{"norm_place": "pre", "norm_eps": 1e-06, "tie_embeddings": false, "parallel_block": false, "lr_head": 0.00535, "final_lr_fraction": 0.0}
MLP neurons of a small language model. Each row is named by its layer, matrix (down: output weights) and neuron, and shows model dimensions 373-500. Each number is 128 + 32 x the weight over its row's rms, rounded and kept within 0 to 255. Numbers have three digits each. A neuron's up and down rows have the sign that makes its largest values positive.
A block is one neuron, or neurons of one layer that tend to fire together. After each block is what it responds to, as a language model described it from the Wikipedia text at the highest values.

L2.down6:112125135101109135125137167134121111145055123136184140068132087131167084089132175097058176166128135147152142132145111203116115122169103089156126114155156118149126142087114116231132158150184152158155150100148172132137075141123101091132129152160122102067107096095169161141074153141094178102065132160117151084119139100158140110121084087164108124113122178169094151081123120145173165101131
L2.down399:134073205116162152125084145113162144134113139146095124116100119130099169188144101102105170107123141142158126034088102127062140089117125099166083173092137165068129171095132107208192167096137080158147094109116101106152178123174113147112133081126125086147112102084153121064171157126139137093152077119124161074148114164149169170135126145110120161097135095151108140155105158144158118168076
Description: Section heading closers

L6.down13:048215136160099125145095124117119149127155110130127078171106182136189106142168140149096097091112129130131071141141114153110086126138127128174147118163188137141137070146087064124123114130129112127056186115136105157156167120129081190106091104161111120096133140142088117183131125148133101126144054126144111190116138119122138113154113111142112093155067130187135136138141145107101118073161
L6.down274:098175137169093104080149154142116179178117161061082152189082162139055113119095065148112100139101173126108119106114205166151201113139131088016174167058135137116101160120158096154138115056173072102164110180131175119159159113114055115127091097102110157119094110085086094130134106149106079099103095151107118181175140152154190166093153148056096088131145143148129150159199080152091121123082
L6.down377:145087123154090124208143107115131156185142088130186053149110114176131136148163127131139115080201120104073145133129144132115113146128117057119167151135132105131151156136119115169083145218166138063112114134177093152157135139169161100100096122173116107123147130113114107130170120134131100146124134068113133154180127128082164125120125198071102131121090093136170154087145131200180128160117
L6.down601:180135092082113167164079113146116135214172139138160122178126149172112119123087131089168074160114160129160162101149149152160123144135146138143153128130123119135125152135186097117126151169148131176164085150148149130100123122132101127148087176126104142103109126132139084172092116152138109094129109098106144146143092119090123178110083161062115132106118105087111243130140198107160096174142
L6.down682:166167114143104145094072125150135091082125131144122077151043123189115048098139140104155103142160146127162151091106151153120101113112086145156126153151126133145115198158143214145102065198140108153112109147085134070107154094111090090103108137174075159146141137168131097099108198170121120175081147116127064154144095174138183150202108157135159133109145178117107141082142116150151048093100
L6.down1203:122123133126084177113144172157133112134158139097110047152174122148148151157079136096157136165121148122187095147099185201124127134105160079133083125110140150110133121114141127145200114080141089147146125113099178162173132115135147136143092150135112129173157148084105094142101170116155099063118146132148129112082104105139181103104055107126142052153135150109135136144136139133102103153074
L6.down1216:123146164088120135096145105124155151145099175063158170115060103112096111098158114155115102161101138151165142161144144097182126114180150167130171115168158180138147168120082132143125068157161142112165133176133170108112094116122152131142145074128085152087120142174159139151156108108186141115119102143105080129124155162149089114122111099104134112111125150164157108099200128142135112086084
L6.down1276:139135140135098111070117071097150163144098131121166067131159136097101104082121153130115153174094157130079129088125072154140075130120147126158131075149130168159175180084143184169129109133118107140083187192115129126092156098173121120063075150117140098149140160113128145120133154124192172131108131188116172154090136181104129151122114184082185145105131079130063099166115059094137128105142
Description: Surname first fragment

L2.down378:089108071109160112168194131111132163071073094106117099140115108129090165097137180109168139189189081143097179103086153089181087104119116101154082084134116177104134138150130115122161107077120147123116105104079160123151109052098105169126048122142121153149128133074074096139162153113107137151146149210126082120171131102175136166156138132125151137116158193158146126092135155082117150135099
L2.down951:124199153139100124085085119147142140032072139104159116146122119143097125179145156129100114140167162137074184103110118166106157147108089189167158130134142150129091111135139107121117139109187103115182181102152170137072102105173119121135145105146083101148138170150111145138060153174105131118154123158063099203132107115122132220126133103125146151136143128152120081102118084099125147145129
Description: Vowel pieces in foreign words

L6.down149:077163106144124102100093128172135123136058097135152176140123125093198076123140093108185128062100146151139127145148141160124097118127094158104130098139099085169097129172096097093123094177128115109089172151086077140127120156097141121123120187124137092118115083114152171120152124169116135140171197091185074094078101148167185106165113085164139076077092098112111135131170090131177127082074
L6.down262:140070148173088139160141076107143113098161118081132141115145157083074138073168097085164152122105149115165081109152164139141128196122114151150164110128105126143133135131148095203152156109148115238077081099169100078150086189103113111205116090110175078153121173241115140104129186166092211114086143141159114153127136099118134127182132120095134152142102099116139126116144103076107149147111
L6.down282:100106097089110112098081166126168124131114125116117126136141134119110111166106167069127165060214127088125207159176076125126118158123093156100107076161139144125105096102185126141181068074121204132147155104093108125165183093151071107153112156138090135130154127122133159137118198157136101085183080097135125130139166190097140174133109149116106097113140126173176149076137119212104108128168
L6.down557:122171115080095114139133173118160123138139144133150135121114141166171098156083105061132124159116136112147141099094131110106162162144104080166182155128150080205140153135094195156100099154091090120126152106135065102140124105079134120138072082103168173094136105143146152117080109094140086135167157163095106100077092128082145071135149110165167111105097186117100150073148126086130114139080
L6.down592:103087042112081104122111065135156102077172116141132141158097076100148108112109098137108160125094119172143127138175136091165116154104169207149146088146140105138102138116119104152113148171162159119140161071141098163126112099068138155079107136165117161048095091104166181082139131136117154141116111163145161152150091172132135119145130124093115098098094060165139104113095146117134126159078
L6.down1000:101119100142131169063185085146140147136150163108019129135162086110060142126126138119119114117140124178141072142187111093044070112120116218111187086094112180122074178141115163114102150154145128137102095092129118201139148125062152108131172118160137150171086127133165103132121089124142090128132130132162106158082069165115100153143134169145153144108143072226114083057067157086169136149110
L6.down1056:187145138123168129133210150095103152086138082110179202125077110112154111175162201129122140159108178173104159138121137120152140109128153095134162181192128136185117110138133141163170118180131139181134096129144125163130077150181171148142176146123156143138136128144139173107184135069055122127061110168162107166108089124132201145132159059186111093149094126150127136138162104095070102197127
L6.down1110:101113161131163144133094159123101152119086099107097193140107087120143118169143125132108124176114098129179146132162144151197064118140151163046077175136130144144132099150168116145076109114208172147128119183060150116149101147113140169154080087156086181152060074114092203127120116056150109098126126117083100164105093096109092117157125081170164085121136140115160121149110092088094122122182
Description: Wiki heading closing equals

L2.down627:131118108161122103148159094103140091137097154121129133109176147103166104110134175174193127211132126095092106105167110086139082137169134137095110099153130085144062085089172125059127153089131094123099081096151149179152071084141167131110047129143179143051112111142115138080157181088150078079120176124059120098159123132153180133132174132163147131154149153120135137161119137107145151156170
L2.down1095:136132193115162098156149123103087091166083157146139111087081123105203132181083138152116171164172078122132046121157166082160141130064127128130130105083126084178144159147165172145170122117085153136132178129165095166126117147181147070144206175172126128067045177144148168117105113130146079099082159151183150120110143093128124136156136186153086122101099126120109103114118114093102160149187
Description: Ellipses and abbreviation letters

L7.down135:114076092080150143146144104175156117190074096092088091151140096152090125142103168093147121172101125136143090074122157143177154146093156144136112178141178144124092130171106088145117066104159155186151139100148123138123157133122093156077083165153112105134156146103119169178094142134159146148098169131113126163146084181106169149103088154111104069101098094130118116138189076128147182133113
L7.down868:120164153129135125123122171131104040149095087159082173126153102094091179112086174131093178121148166126164150099073149096140148120104128140120120123130206157160117114114106177109135148140112149138189145119092150099091093164143104155135156111099151092104097133104112109120127160081139121164117047140090100130105134092116130139110116142114154078135066083088151137074151114103092144138120
L7.down982:121133140112119065113186096106145137112123095150102080128127142108140113057191130126187120127115110063168111164116171139153127101167110164099154188105083127140120124133139126087152137161124102165116085107143153097156116118063132197095139122101121201137088161103138153133112183170085100154138173144195171117140160113132168102116135180137130128164083104086118107155131079167139120130153
L7.down1240:154127125054076141152112096115105174158134125187088195125095143119102133104090176186087082114152105166118175113054103130131084150099163173219154156087083127151135162100069067140097119109138151137178095143126145121134121143128132134125129150142089098124136120127139143110125124166098103117090125137133139145196154133093154152123096128085058097157150121063042108110122092071115146113094
Description: Surname word pieces

L7.down430:155071092125138142139093094125098138188118084133159147158147128100156124121137110034145155155132113138162068144132143111056098118137190212137079102155122134159150069092130145123071160147171129111067106130132131117167160120171164165174115129164129132110206106115139145125099096100130140101104084111189133161140186169151147152152110156109144098043148128107115156110117105165171131110115
L7.down472:128122107194165113137142115185116154123153180158118191149080093108113104065091165176152134090086121143169101095087099155142188101082145151084179147108082078175119132088109118163150159170106130130063074158093231063070161145117161128169097149139078077087068142091124117151130114137120122094101116108114109180106176152176095111102146117124143175151115142146127136103117156098050107127088
L7.down581:146125161147170089108079130153033174114118114082167153133108136157155128107154155121134126148113189124070121095160148120123150119143140151106101113140136110128145119156134169140118179112158169152103117157117161111099167142124070118075130088183133127106171109128156109200173143075113112075102160143111077146121145122071116126119149121106156145079125107155112061170089125145211073129164
L7.down1091:132106079187149144196144177142135145120152131124190150143126128158208135186155114101119177120159127144127110123141162121121210086130217084101144151114083167167114156107152141125116154123148165184100123093161124129040113175098163138140100064120204202146125096153077134138127093059163127094113104149090139135143103138163141137101120116155123188163085106092116132104113111126138149150100
Description: Closing heading equals signs

L7.down518:173131182116147144172111125139162178134111143115147163152173142103169125136164093086089174119153168158109111120085150131170228109138160159131100180098107146141106106111139161173114135068105114118147087064150128135131159170113194168168170135127100103132162145146145184169122148156160145107098128075134172083105080078155109137142079159134158136116062123114108140196179140116130083073195
L7.down555:126166119120112098109123133174135143167117146187103117149155164130105169114073090133096145145066110155123100062077117188195096151164130123135126098169125134077111077154107142153184136118176167070164111204124119102151155136085177095177091154143154113106092152097155131135111128131128099103152162154157086159156136096171187129153117135141134091109155126157126075162104113125108074151158
L7.down895:161102111100149142157163117126107102144142206072170118140184141142102113139112084169159089115112159107147144119128133048134124139158081189171103087137122083114153104118130131084138105119089141174100149121129102153154134117138146106152130133177067139153169102155146034157075135097162124156086092074127137110052153095125163139140100184098163155117110090127106121185144148094118087144151
L7.down1224:093050146134132080130180161173187112099144118151180146150156135114123129115134118173184138146123128100089199112084129091111092085118194110103155129108114093134144096135150169077140060135144115190132120148121135113133131162106080129136125079086145120132138083170078120160128154099122154204130109156147128147129140076174167120088152164133108126166075096118133095160132122124146108162150
Description: Year at phrase end